config = dict(
    n_layer=10,
    d_model=192,
    n_head=6,
    n_kv_head=6,
    head_dim=32,
    d_mlp=960,
    vocab_size=1024,
    activation='gelu',
    norm='layernorm',
    norm_place='pre',
    norm_eps=1e-05,
    positions='learned',
    qk_norm=False,
    attn_scale=0.177,
    bias='none',
    tie_embeddings=True,
    parallel_block=False,
    init='normal',
    init_std_qkv=0.0272,
    init_std_o=0.00608,
    init_std_up=0.0272,
    init_std_down=0.00272,
    optimizer='muon_variant',
    lr=0.00567,
    lr_mult_o=3.0,
    lr_mult_down=3.0,
    beta1=0.95,
    lr_head=0.00594,
    grad_clip=0.5,
    warmup_steps=200,
    schedule='wsd',
    decay_fraction=0.868,
    decay_shape='linear',
    final_lr_fraction=0.05,
    batch_tokens=[8192, 16384, 32768],
    seq_len=2048,
    doc_mask=False,
    train_tokens=123500000,
    steps=7972,
    dataset='wikipedia_en',
)
MLP neurons of a small language model. Each row is named by its layer, matrix (up: input weights; down: output weights) and neuron, and shows model dimensions 0-191. Each number is 500 + 40 x the weight over its row's rms, rounded and kept within 0 to 999. Numbers have three digits each.
After each neuron's rows, "fires in" lists the words (lower case) most often at its 100 highest values on Wikipedia text that the model never trained on.

L2.up467:475510590491478468503487594457488483467521486511491461443440562525596490435439453545470452506510519467476486518491521493507487530478503461506523484503452440561514520504482461479520546485416480510516507523441547499457514470449461498476517512532488428492494476459552513493547484445549495626507465461531506484503534473516522542563576454497501523512463499555514524478503383447480580415550560551467520513507573505514520537443453449590498505438508495501504541478528510510511513487501513555500508471510481442513481539527511564477448530411463495580605515531475412469491523517547479589
L2.down467:504543522523542460457494466551545477490493489401418528468532464470535449545531543550543476494517500480494524556442459522509505522472452410558455497519526501499528506540478492541502533438446447460437542557501517441454508451530472475505584512520524530474548582507536544518492452460505447520515504444458434555456558506487533552517487520538571505493501479554503464469553485489523531485566476538521556470517519532503518624449422467422442538496494524487573494469457527537506539448524481486487471523514541533556481555441540468481435541399433408470535456515504471508468488465491554532
fires in: "professional", "professor", "music", "profession"

L2.up932:524550479443534495487527417471527462486442576521491518519533506471586476583476508567508460518507482491498507484524471529569462483499527448583503540488477512542548538484470536518480491384558521516481510502416489477486543472468429475527506518503558504482512528463492477529479488409474616484515479516444550505482521528449507520475502518539481475459449472582538426493503469541492521508490515548488486431474509515549450528482379487481558621496492545426498474487587499449511494480515603503474528537501442560453484490474417503523484502547430495546461486510511452519536436529505521503
L2.down932:505501541531463540535517472469510556483482461518490527443503516519514528532479506556474489518504475453503484419504532545528469451522515558570542478502524498464487518531555442533537472479518475448484504503510489476517556503509463461488476531568486512534525510502489520475473528498513510506522530451418492457558597487471492430628530557543415509527488449486473458471564504521530509482535517488483588506441488497610487425579441467455492573478524501500558467479454491475456566514400544419521520486458470488414537587489548450449555552482509409481504504487468502506568490456514425440
fires in: "as", "all", "small", "until", "still", "much"

L3.up183:535401520418515482477422562544483483473529459498435511487527485500551553543499512482481503553511539519456458495622516484542487528486492519547525586524491446474554507429454506494576520433560482589472502481543484492517485494526521482480512509565523526542438438581519530402542521500480507428487409483528498451484474565508449461538493527539516578492488460545503445522494400511476495493540594566492527444523501573497559486555470468466516490511582447445470532493509500461466536487458473460537509504469513535521457476457468497516478473474568545481464493497464503459470439535513527468
L3.down183:499545419484429474546454479489516440489514464524509460476510493495511526534507497491549530528442473470584499520458439452516539500454473510447507505521431566504488468544518539430473439472483502492489513420412548466499506521513493519546495464406479449457542475513457507478470526539422511480506532591526500494565485546551533468549469502491487439591555482500538553516550577504492461420490503511596537508524500491493548565522508492551523500487445506544511492435504478447476558504445502492400563512515460524480530485451482418480525443568628573487501537455490511533547519509515491510
fires in: "including", "being", "before", "becomes", "throughout"

L3.up414:562537445457489441460471472488493495502489425491490518407490451515515556531544543485514548429545526498526469484508473466527468576468599490515520540477571461478487550454486524470535499449477521462500497540479511465484493478495492522483581514459460585497420548503428527540448511479512509474519519430473503510526508550531478595506528440492532477563492489497466522576517439456539524447539489507527572534578500476452596467578512501522480454503466521490430479516464527536477458523579478464520520512437579434502520437477515517466505545521437514477447527418468537485509428540583466454
L3.down414:493486530536513457447528518429506508500599507436430532495406554477504492502463481437566519526519524470504420623430463560483494589541519496554498516452545489519520511467473545410550477458477485502484503543433474503542512542510504449544507587463485464499504531481493529529455448515531519447498462449430453484445479506573464440527449550561560531526549526447509560510481548507550540482422521526538548461473534444486506510534578456508514529477458519482492441474493534520429470569538481464504485481528485517501457545521531477466527529444400482501499478450544527552528491530508464491
fires in: "it", "and", "then", "three", "third", "there"

L2.up520:537522429505507461499452511454512503496483514517480532460528567513548496468490509494539467502566508435495550509471527512508493497484395568558515451501517487539495474528414505504498470563500553535517447547460501505408479481495584454537474483540498472527537522423457514485483440504577449635503448511506509532523400535495566511490530516444474580533537405527489549539457494514452480436517477476495581508536486590456519478506424511516458442505455511458490427470495520474495416550546458526495504556508500497493510528467540482517448456444604510534484461549511535504467507507548536512
L2.down520:583501504524484484514476545511442463521476520578496518505549503516487477459452494485473447433498469484523507526517556525493527496467450503520526523471488507504528519559453500443499442578554462507449473576500482467436480532514575440513444485520470564459522485513486504532477495483544463540539414522526504490475385476556556528515488522503526537534559481601496523566553547487476485511463451521465524501521446521460429555506452504460519460528477541462434369413493480408495427513465523479460529484539542537472478520560511466539501547448559517472504455514477568601443526475533550508
fires in: "was", "were"

L3.up402:519484518543489455563507502437456480472499521482432440512530493528496479491478438513498519530551531473549432550512452422498398485524450510511515515487515500482392519475497594493486489510453578480525439551526519450516511537508387540508502514532555499524516392451473446455489523522490504490601498440423516470536519523534564534511517546423516483486456482485467582509465514512497544427544457428486503471540472536458486505543509483557563449548465455504495523584476468560404521541519469516461553473486493573562526511501460522464518521506563539523513491567553495499532519505496462498
L3.down402:508498447504424461520533504511437485472497535500560475522441478564526526515485456472490507485531519468441500440514511516505548463509504527437513446525534492567475553432467424488516566454472488473412537495497547528483523483458545477489498472538531597511443588551505522457499529482526466445487458504465530495473454558468527568532450515523530519519447525398542455570413606460493443481566488485458485467553536507564491583488526545501519492510479495501467514525471539554497483528487487456504481526539429446539397529506579522559469530473477528469443549465548528545508528548451430507
fires in: "of", "and", "de", "bronze"

L3.up235:459450487470455526473448490533514499458540466475505442523477458398575503518513518529479510455505495507527451481555534545534574557481499487473535527514516501560509607440480466499503509517470459477496465555506490461515489506483536497454579515554471572531490488550474512526469542472434459458524507489533499484553504470477493440475500494366531493411502559410469481572463538430503508519570522522480512484553451534500487556534519582497449544568477451486516457549449531544516491543484437416503475504493514500489483552420490510476511514504463531454432468486433526603517488502524451593
L3.down235:524461546454498524466525540533547490502501513474519453442425422501484540497522549459511510550473518544535523540537513493445449538506500505510579609508589526497530498494516537454550541460434553557510456523504490551544547458484518508495470463512465502459591492532493487513453509520469487475474528475521496514423601443532482485573493441507517497496542519540435476536503507492441448503542495530476464522471494492470453485536488532485406504458510457519460448517500516428441526484409506515509512511446478563494516552434471426484510633448535474463489456428414549502579474560474481526
fires in: "and", "aged", "age", "before", "being"

L5.up687:435556459498493533560497481502514501532581458454514502494525447496521431422455498412483488473439490517572480483509526429547494463461517466497492540541461562478454622487419469500526560532461529489553533582492562447504467446520512556509438448464498466524494565522579537519519499587539487531478407472422521566448484512458515462547539524477578489442492484543483470543479479560499572529478481454485458521536543533480509516552451487517520520509520504461471607511439516525481513491470514491494460550475525555556476514580526462470445477495478484482481517440504469548481454511523471512
L5.down687:514557477469538453507480529499499540447568465455414558608509534505429553459490465465515529484437484579524513532521502523444509513520561510561497449493529534428516452543421517468492492538529507556509504470370500520488451525519470460486490485559472450461534455466516564464535508495521475546451427467442498487521481477536494457497537544445503481580534461496544452546487521553444509529520449514547573484528484556568519476508488450496521476486465529498558546473508589586496508517501415494517475448495491544483544415576489521512458443506503559522515537466542447468543498496457438500
fires in: "an", "joined", "joint", "joe", "zodiac"

L3.up3:475532499419526451423537475510567541443490435535502430497452543506501594528481380580475527502555486521480527524510472468572530501517529511546492553506486524430483526548426466514466464476438475517557461513472559483521576423447481468471471519461493495457465463492485458564481463529484513488495448496436483587430492518529543494534484569483476479509487505544460530493595518445457554568546511500464490532495478544452532490495553567497509521490493510374471493497540511529556447531524470523435453508523482513556504469551546562516436503484531543533483513469498511522502460424490536549
L3.down3:591521540487480508516586457461550469443540497505490514516496487521480464483505449528497469515516497545511517541510466482517539485453531457488503485545508523549477516480565454531547470474465555457389526447544504467456507486504501453442508540508543525438519518482524471505500565538499500562500557584469474500481503490498500500434515478464478491452543469436548380477492479559497475452488508533443489478567413496479547507513463460476456463486537471516594509506541493436451598624431513508464563494451554494540514483519475541428503491535598562502580481465515493417546505490443522510
fires in: "as", "at", "during", "population", "for"

L3.up385:522513436493515494508476511440489411442490479426473492459450557598518463505435514443585565465510463494484476462504525463500453509519509533513535546514572436477459459457597545496474555563499508520537510502546476516496464520514514518543533526478513523539513528513436496476541533498498410529534504574437457474532524520532541523482462513419510408442530556462480561543492454531563553536481489453505540498514485494517470504494455461454531513489454506443474453522500468523491500448600425500436541520481444502532489515560480517520502419590472478499490568591521534421473479467441491522
L3.down385:495541426513444568483454570562529469525468492442455501530470461490477526534482484467530518501510596493519514509487486436457503448513526550518466512507497491516485470467506554503512545463589519522528427455486530503486484579483536517557490591533556457449490502509489429428578449495486426457508583533571585465529518563471570475486493562486483492488518466468478502524505509438492469489528543499412469517505459584478458465452509446453408495454490465538531511497530508528504479530518539508438499603493537441530466402573472503478503481461495481453485538554497487534582518443518486515
fires in: "and", "or"

L2.up172:491512479496506436489480419470525471454434553547571515488487497520573473477463450512442527396480531430483511521527545466511496468537526469476476446531544515492511557521452517472541541486484496543470426489387497518523420514530508490449506515438452550499502538481539527552475460525460510517503562545442502467484529575554544554466483504461432419458559507563528480521469495445460593513469451454456536563558521503560447533460451506433536485496526496537492496588541513519444526534444522517483575505539435506530443460484439502484476529472537516517496500538571473549547517532487494575
L2.down172:453468452437566495512528477503543539438508582522553490460518435510571456542504501473503494477548490499408522497525465514494475436522519489444528470518531556433509519493473507356564521527479543465468569461451436457510489563466473487437529558493551568521526518453517488504496539528497523486517481494472498558482478456526533602640502512436487529473537456536524431473454510529486458523498503510439522511514443568483497546474439413409497476529512516487513479545495563503458504513466515559467520538467449493537444421517537484494489513520524557486482508475492496559587485495534487518
fires in: "an", "than", "can"

L5.up920:459587432465585489518509439501523502482478541510432560508494489459526565567494512538499529529534457489566482460524454511516564563485518517570495466418515511475480506399495525590578479500511511483455499532427497492504508490542473481488432473527511551511509481484554508462554497514522530554495567511554475475522505532449463522507535570432483466531449446445495456538526550433534504506451470456515565468544473430492570505525557531435480467553535487485530474463437523543495525481548495544514575426431465503497485422452564509430442492476468499466462503467507522464478550503461480589
L5.down920:550518564587486511509538481406507511484528434470487517526528476524509510506472495468510564559447537499497443459462512585541499488547511446485578589531555519527514467508496443433423482538497502509503505446564472453460487510558502435441465489510524515463463500469533520502469538527530513555550490559495470456533455582576511476627451506479482527520421553543500456527541497486515490503456448552489519434511517485527523466437562461464470502512468467538496407417503532474528491496503484536538484511429470463511402545464582469550482534531529464530410491490512496526498455476488481459
fires in: "and"

L5.up80:488511549480517425488504468473546523492551541544514458483511448466511497450533521491434510459521433431517480503520406467513543429470589569468523483456439577511526533483510482530559562549458505497514458561448514512531462459437484491468469444492446510538521493580527422532497523516571487583522528493546510503504519455530574497462484557450392512519494541426569496519553538426476521522526464504504556469531532450548509474520463443585488491480482476537520534538491558517486496508411527523447505447481476492441478410483554552525521455464530534477485539569450513540515512462513537509
L5.down80:465494535531475504466465524505495540495535531487469488513521473454502563501467502561467474503543458481467521503490467424506504520575504431517513541520528445518490523519440508463539454486541448512449533581488465530484478478529467413496504461512570547494468415515603518549470405490516500476478553502612468527489523502453464450551533496460585503541518490446560519506447507534524485469452449486487494495533453489564436555555479475458470393433541534478544526515511576497521433527554555476567502573516481516485537512559461477447448490449524504424498474487483506470565524596441513462
fires in: "of", "goals"

L3.up877:532467461495519509480467497536497477517485489479465505481518487411521528543528565537469513517453447556487440518541439542550529478561599550470441468572475513602486404406471427453540448422523513480484494442484479543466507568474501433561515565558540556537513511494514443511480541485509566460578471529428509459469494409467485511557512487501532512478489511515502431548554494556566535562530529525489483586545488474482515507522445501465467457566560518464523553479503569541442545508447483490512500457474486507436487495461467492548545449497501500521493488455509430487514469513471473526
L3.down877:508585567515514503514588505490572525521530498478500464531531451493532485435514472483504490558475458514633434546524474548573477502485476593477469465474465478480487521577462466479522446500498484557395560479479406441501532419519462558495491541518462425469589541447563494569510503498486482488496498560520514530458609503514501442494472496493531536515533508575501489440563497489517476518430495452432512529511424505473460480547509481490477512480535443473515422475484495443457503476488481549476528448567446516445543536539491507529547548484486499437516522499512469445502531486506489509
fires in: "also", "before", "being", "only"

L3.up613:506549535484526524482525535416567491494589526563462446492522514612492508467445556565483443518527484479419427519543442521562528486502534443501487544403458469508452476477457521517571510435487509497458492550413491554492431511507486511524562525490399506528518535409599524503553482533455482508428439463545483504518506458501518554487523479509493450549499437523480443504544533534511516496460475531461542477518419532517551479537407491493489538500497491540462504444470537483530450502506458479527493523469509435538462514564515489541447454521495473473496541538585496542503506506522438515
L3.down613:494467507497538449465541515538486475581564499569524539530488432475477544521512468579487490423567482503508540526575538495545425458509523420507514469519412470462446595467533520505584485476553473523492551477444449496467519452490529505509524462549555455502474510487436519529541504430454561487505483497465539421526475527463537511531526475502463485543444487564445450471490499534510489544488475450477508461545542420533539549519441521409440467451483501533551503428438554557507467484567493509433521495520444498588509463550463469526438522526528535497482522502573476452527491476540524507
fires in: "as", "professional", "professor", "princess", "profession"

L2.up170:525513500484469476570463527544472506463458589513509460510523555516470645539560454489475506565446524487524457509507566530500514494466501523490479500510567485516488552550558462528502461492541494493485485568395501398403544503495524446437550592463524491444455520523525526497538445479464516515537496604474546480499530566448394528475445541509530473475483520517449488563504529489468535477515447527483512471467505535542481521478504495503543507465447492539518509577520518506442507429481455540486561502421442523452492518476437470535507521493514478492453489473447535443503564549458452525
L2.down170:485549498470530531545493454455498480403547504512535519445510585506452447534535499499509517501517527475454537552524515575576430485449493419512531564538480493467517502560488482545520513561553563477539483526535567523446453450508548479450526505440496503508443460535547470549579464480434520490499472538553466467523497539474480481482512505484510490521532468466509507551550490504488501513457476462522407459513467549480550501480421435469500426425425499524514447525519542528434407423507529580457460520535517507381486509457513493473499501477491571544494489515578442501578477511517514532
fires in: "for", "with", "of", "served"

L2.up446:521466443503483438482497503526554537474477491515566542438476508474498465556497559419469529474532529494504469520521477488478518477568518444505511506488486489457525472461575538481543443445604472527526466514483538529416596493473492577513447458472574553500473479489397500363470490436575495452513437485484445494504531519498554501469475452471502525473560513500517453536521532472469509463500492484534600504464535530509557505492496509504539548517528469521535499521478548511546591495556499426478437532457432539560451529539506513496410415510490556536542540500528516525476457470527473531
L2.down446:536424446488538474497441496470545487518508445535492531424476474494515466571506533519468507541567491439472475552464508471517516403585512456544495508498495529489539415437575491509532470460514467524472530478494526521444510523519484504536410397478545502558506484458485515384471451429546454493496527484510483514553480523503594501538470532449480513493498488508543591599457543448494545478517469506529589527458485493533515510529502547460535480501515429517535490525477508516549564514538483426485493489447534598545357514506503507497556469502456521503502539541494487472532480517491480477
fires in: "or", "major"

L3.up788:523518485546488489469507524450520463474429526473431480562498536484486480583528528522507467441491496525507466493543486416524502444504545517526541494478464423461466526453538501589541480444502569471507556549540493467507462476529523473495529548461520487485557534547512455545468566496542581503522517471490543443505496507544464489445389514436493587502430451468516522523461515428550479462554527530394493505488515569527546437517486484533503481471556520501502548570564461540472558499550425509515469513538490494482462436428492462481500401501562506538507505514491546572535479458454448438
L3.down788:500513519536418458519482489499423563480456471501472509495496523503445505547559519550511479479534478573486580490468509504577551527491517464494436424456514525477472409490495558456472489538466459521525567538524516469531542493443595621514484482448466470541465461500532569499577521553501494523479491469546480510537433518467514505509446523524515537447439548505480515569478512538518477464495456506565517449534445520479528513490489452489500476528477471531543491419536535425484542443412492563526467571464502454463468486581473563550467432498489561561489559493437546531465453500533483478
fires in: "of", "through", "this", "take", "make", "by"

L2.up662:535516488421422449546506512532518552497447543526526473533371474464466493483547405573483472423561534587471489506461513525549514474539477512546510521455511521480446567526522519568475484444480577535484528465464552425509532539547607478474499448430532484396506495506519485566410480492509522534509473552475540525548491475491497503576481487503491452540469552537487450528501585499474529451518510548484525554482457551489471480502551547508503484484502462470528491534533494551495483550462456499511498479438546507543504548505501453530481478406486554532447517434457475468476451503492484451
L2.down662:518438536450464484472470553510449539476474486513483445525466542491487498472551510528498447435467570520496469496498597545520539560526526507535497463455518507465472500527535527484466492531496492440456504540533543454493520534488498542463609538531477485395508480462480576487485515547471506571527488476528487628526485437507464553537539489491573545524506523483449403572465516490453513478482560484518483461508431590474447466509517502542481465512472437439529492487475486576466448505509505522515502553433540554512510572561494483536455483464452436549436512565480469522505462408532435481
fires in: "with", "during", "about"

L5.up109:501555566496486510513481475458481480508525479540506397464489549559509579471522581503487443473555464469418513536496530499584476507531511524476497494545442420455441484509468551495503501484504515479461460514467468530548465477472443526503469451555469528460512486524509558551480496489504495578531516459486540532509597476474466506461513506515539527471487567529449474406567484547508428505598524537429549594518503501439470431502507485510489573511532535453443432446530522541444506534468493430535508501499598484473497421525555468503514471546516523461583448537497478510478476475459552471
L5.down109:540494519490555492574460488448523537553540505605488400533463515496483586514472473504464528452471483466463518442502559431584470503525499480455504497489478462510493530395523522500513431497513509526487466464464428529539506479471515504490573541511500423478507477536565550516508479508439371528503547469534552464453535425466546477559519483515504477520505536484456522472525457499503522531546555486487562403487477463479545486498532399508477520502507564487443473508483624562475516476461533519581518513532523529470537424481507448460472522485502523459544525527517537536557511469446507469
fires in: "second", "species", "special", "specific"

L3.up479:547491440528445536509545467481463403500471560449455484452517549484539469529413518546493462491444489498530464509510496480505514504501576567595514465485495524501572489491455553525443437452491504558497409470517518501427442473439420562524492526510506493495431443506454486554469507465497502506435465496542454552540458482511439461446435462455499504471501521496550478554495559551489543477498443470546514533542469545523460552456494442500522518429506514544482505457472505512487553488556455554550457468510516589489542559540447523538537529479568458556525553562546490513495531550454572506
L3.down479:529596540545514518503509472502549529480512537464548536506507466465468502530588499524476534517518521563426587477475565511534517466444519439513447476463567466517432531599472506462464492533502459448492537505544516517483445496415551508477471460499491518476491521518456518537469479500437460499527451478496476507430479524494474559567520456434482528515465523480520464482591428511494414474431423530545506449489406498545542446518553500513515523535430497583529505436480549422523498396490520507480501493521536533501527626517529526491533491462532538467494438486520548509514471498463536497
fires in: "of"

L3.up323:559515466514429456555522492544503501429477464551528523501457443503527458528515518445522475517513502521590498506499563536567443465469562458530517538479515507469519516506496483562471481506545512497443487526599480506438513452478518439513497533467520494518488397541491491488544505510514512488538539535450457559530504563570425505421486416458490427554515541538506439516451534450560525456514478418511548479488521482479560479472500535493556479542485503499505563541438527506456488539477408555508514469512452530417514477494473490451457448498548506485485631483565548503525533515513455401
L3.down323:521449494513569488528461535430532491442479465547472522545506627487436467504529512574431515514552485505468556482497516515508518484551479438476521581561482461505439498525511467472528408495523520525530581549522519494506518469464453553449495430485489541392538507433496442446526511518548507548549523475519472488515495398499575453510546514557516531456523489479495503522560539477469436527459483502430534505507454526438530514602464549457486488512538511430472493504562554495539506490577474487464477470527522489574513549494489513533464533559487522486435441496501494448471415489473481454
fires in: "of", "for", "position", "time"

L5.up514:498462466579475540536474590519486511473558516504556508483500458546519482557528450469472527498536447422498573520645457470509459495576552478482504455451514543511515557411474541533540471558564470476494451456433522515477421602515457549505570473465466514471481451475566497524481443559442483527543475510473463559461560455467522499525544456490441522498475422480564502550519506476500511507478516421517507542531479476507545479535432466465479518524535516480495512523490525447447507505511501469425533534448503538544508493536474466518531448494521458487527477602523437512494561479490476455
L5.down514:553461448522489464450459530479505446542533448505466511572474476547488476516431531536473430499465564592482494480525517499576485491551549479490507517496534578470518483550534497504505515556466563496547506583455567491437537513513463447501500418527526499463459475518506544440518515537512518453535446532496540525454469507517497515563531526442561510547553508548521538468531547452555497537475433495548445459480479582499487462477579499490462528555428571511503502535555487470460482513496410468473467373513448522415442475538550453457496508491447537470510458477468515565554477466474523520
fires in: "an"

L5.up132:481508476520557508420486476570508531501495552465516528533488447463491486543561473590486473493493546424475472571475549453475537493512501550496556560505452521555446471483478530504519562439475478536430464454541473516569479471477470537448570519512535460420455455502436475396429521496472545512493436506585513482525527487512520490520569466473544542582505492498473464524542481542459492518494528508510493469481507559500504467551489571486563546527496445497457528515483496594503474512547462447449475468437440548445441448517499549498546529486458508429459440439505508495526623494498498490
L5.down132:518486456457436513464508472496514475426452481478510480524515435461474497536500453450553554561524505542522481419513501440431497498431387559498516512422507449469581420466539501530514528513519499519534499509484521421521508490458500584547546591559441545455550503521533443513544542559534534533426519505546513494505442451471519512488488461469517514508483510499537568547425528520449478447474553479555458563479453531546552555434450488436516450549501556532579515481507501486507418494465475480544496546511471515460588454506494525511531456524518504573523487526501500563493524480480516451
fires in: "the", "states", "university", "national"

L2.up126:552493501482407459508623462522503449436506467467582561540511471522460572509513502556512473473492456547565520444517524465430509529454544552455501550499459478507520536465474570507504549471550474501543581534428484450491493561488438481551466468476499503492502449463511488475524503476507550518532535433449450482541543578476554509481461479438488496516455531510535551502533476539488481475522512453528550540517481488480441419554526450453458533437559502485553502596491560542479485472442518497538522452472536539456564440468437510498487481514516540441531484561525425426485470488484540546
L2.down126:514507487500392550556579485550533448494488470457491533552479487476445583458512485562542534536469522457546490443473475466492472522490462471428544592550498515530575489511502483539559525440523451527502561429458492479522489541443418488512500423502448435452447535435477480504519511457517608586585512468481491581527487491440502451523447505516525469444458525522457521520489494477542470578465531533577504535456520499529394503459530505536438534499559554475516466532506504535473506477460468492505562506498505537523531495439531555528477500472493529505493467518505473412465532475501520518
fires in: "south", "de", "western", "eastern", "both"

L3.up163:577499545481490391354513521562531464461567480559452501487512493440539572511542525588480449521509505506487470497540490521570551490486503465517474535497445467576459481504422526567510465500437551514442460487460495550415549502535457541484559491492477499581504472495467454475559560568502457494521431533500544545507509460470523477504502502496496447471518520404485478490494509499467454492538523480498567447459505460491561531559456448485514475553496508478533512473544593492479521583419476523523503502469475480471523451496509542543518509538490454508476462520532470463479504492583428537
L3.down163:534510513431488492547500558488568463515502480581546495520537490462462457544493536504489515535481529481549529479480427480493445493461438494460482507437486549547493492536484553487586451544512537531491531526458454491539479452602546510491429478532483417443506550475523505454463497475480481551535548505481483482479574524579505514500480524511481520532511505568558519473573477497563502587568451466465477542531471430434489480505508438414461482480473493487440464439478537468477457466453545501501519498560524549517522575428459541508475516514545444478485401483536478462575606455473460502
fires in: "became", "being", "aged", "elected", "released", "served"

L3.up269:466572465479533502581492464485508498443534535484570488504480481465608560458480523526518508495509530501499489512549513409623472502465497447445480509429552551489478557464406507566505535465539477537481507494461534455508457587461382523483561504479472498434513470503511475518495529512462450531529536460410505523506476546439437514506560531525548492547456523528487430478492471503494463526527525440470470503522505543479440550502476507468545477496484466546578446495557577520527549518448536498462564461443498493483544531514419474478528489492493472489467497531545501540478445607483529516
L3.down269:477472461529560570525413498598545514465546464509500481423471456527485531535467482556470454504582493484506539441504503496469464443494518481416502443473547536496457527543456497531524523516517508531516496552412519480461457570488555567542525493523477569528499514480506494492467525502487435541524495503402532529508473536463487524546499509488429506457481566557478475556516473487530513484534457465559472532522442591522526599437437469435486529523479519485492497504427586485468502473509486531529526537486526564467509378514488468518465477480559472493453513506527478494608487477513421442
fires in: "an", "early"

L2.up391:485461386535524512587479504477512477523515535502541538462478554482462516562429462491503561475546449493562475486468496458530441508445506455492546490504563439516478475449501533569534551481557515547440539482545514460417472507525568566514537530458448432547460480444552522473501442443538483509520533522498520522453563536486562532502493488522502492506423525485483466520534540506478473412395454531500497474457522590512451483495515549507550539484404533511466490528502505554558480421457549561572496493480498452535456499473472460544542513499517464534525480494554530499538500433480488413
L2.down391:536477460518445416550529535481446484489568442561448480461503554457541520519483483559496533525504513511508494509483496453530472476464451478548489533438451448505527538465530479534523475562543398521543496512438468586508441501495527605471534451420441487519473530518493480481547504526537492547472545499517452486525516520588566410513522475510507498500569483497513519532505506543491507471474501556514479461455436524570371496500482492492525537498532491453514479510542468574429526492511512497518445476487543512530588404502476492523449468511413524510545490532590493513486412482559493443
fires in: "with", "for", "drag"

L3.up333:543533455476503532549484467543529442509508515593482443559492572509541453523479432543499472563494471594520567510572487517489528514534537449539541477526404448540483494488471493537508530423441514521491445474474511502502518466482449490498452511461481484553551494503460431451542595477535507515491465605460554544539560535509518532524572486490442566480472477517445463463511457486486502404540494560401546468566460531457541472507480519503485529517503469462526537472503523439456506578538537535498486526557479478484512421427502531492490514529455482485449535461513477485451470470549426463
L3.down333:595544494490468508523529498447534456491495444509476530598440500525489462525476531511489531508466501483526427484479469476507476519459533480538590484536459493523477523553499451513572482506463438453491514535481473437532488511487401439486459502570407486536597503485536528481555472499529516534522482581533512500499516496564453506458550476490496513503506562565518502500561468507464496514508519550414506491495480477577478511541499449476537562466464486540527485452557470397429537530527511411484477467553426541598553417477510437526506530547466435479502446527436551498542500484525480465
fires in: "as", "became"

L3.up647:526458595472623484492549485492539634445455486470529466440517495511510425472521478531432551452472555470451482547556515491450504528525495570542539519499494522485435496442490493477490548482522493486468465515564592484547486583489517499555480423482442555481492514463550459477441527583474470452434547488427501508451536503515480454422530465358485410511470504501449439536432482541515528461523498443527528503464488479503529573470520497573478480489523543469485478513516544534521552528495463466491518499490525513521524511509538466503516501509499507511483549498464507561504504468441503512
L3.down647:507439488452457531534470462534509421475566517562506519431447492469491506464520463480571490453462515477500474528538507488456472538530569477440544539466542513409586541531508484512555489495553453406496511491485460482448512512521459519463520480498517553490554511503440509488541532513517451540523573508399483524511501488567541593512440505528452486469556460465516499533519528505485548497532474503511468531610473530447470516533418495374481501571516455488533490514464455474489467420572479507465515555488485481530499473516455479575411507474508504547428532549506545530471535581516484495
fires in: "and", "or", "an"

L3.up551:497518476440546472469471426533496470572438500469495492507508473472483531508552566492447535505409445427459543521466514570548518508466558515465502475544502583479530468532499539541486449574452507507465472538484540498535508426458478507464550475475529492549479510567551476498413473522489499484390436517519583518548462524490503508489472463568488414468504526494477519497472470472557569546469481522529580483523561496476541455507429428490522511501464508526447493525474535501487515548564420505498486487494425513542549517470495548478491460525626487512467543569524537507444536522417506543
L3.down551:549519501489526442453509491487585459515499465457433473477471535517483483505490495503518480498465467540517498571453498529466553537529528511492515563548469542451471520523487608528519494503465510469484459480528513533461467549472489497515477426470470546444588452470609507528515444441560510532507502520527527450512535485479465462447463455481465501571543514480546536514469544460456495464442419460466510556511477478465470509552496441532491496464530490439460530626473520535477538450563490517541494466483523531467492570509455440518554510587559508529397465559428502507528562575486507408
fires in: "of"

L3.up953:533452582474475455472538492510439476461457653475511527507525486534498429544484487536529476417437512502530508520535465518561489523462459618484545490436495506470499509462467539477436475451548488532517526547476547454464421481496448494479467527546478535492549436491432541517528496411498484530510526546489508476477454521569476511431457468401513494544538536467482503491498540498540491458489504533464468545496466485480468567547502469470583475489492494471513509470442468549471584524557506570575520491500550515477531469418526513460520480491562490533532558571450479538523525567523460490
L3.down953:458532477472492475529503498487492512431456496510558526513491508517480447456476524436446555553451567511523623494473487505489475524439499438482521487466482463493499501574526510452440531515500502563569557482493506487437536481492465565528405458472499502435478479447539470521509537464523519472487415531502472578470522542487617505522584498526436549557454580543471589592513437486522491472464444483491482468524456519576590496481446535444467535483502545491492449499494465489520470546543475544517475525496556462581562519467521506531462540511439524493536525488501519455531453467458484465
fires in: "of", "station"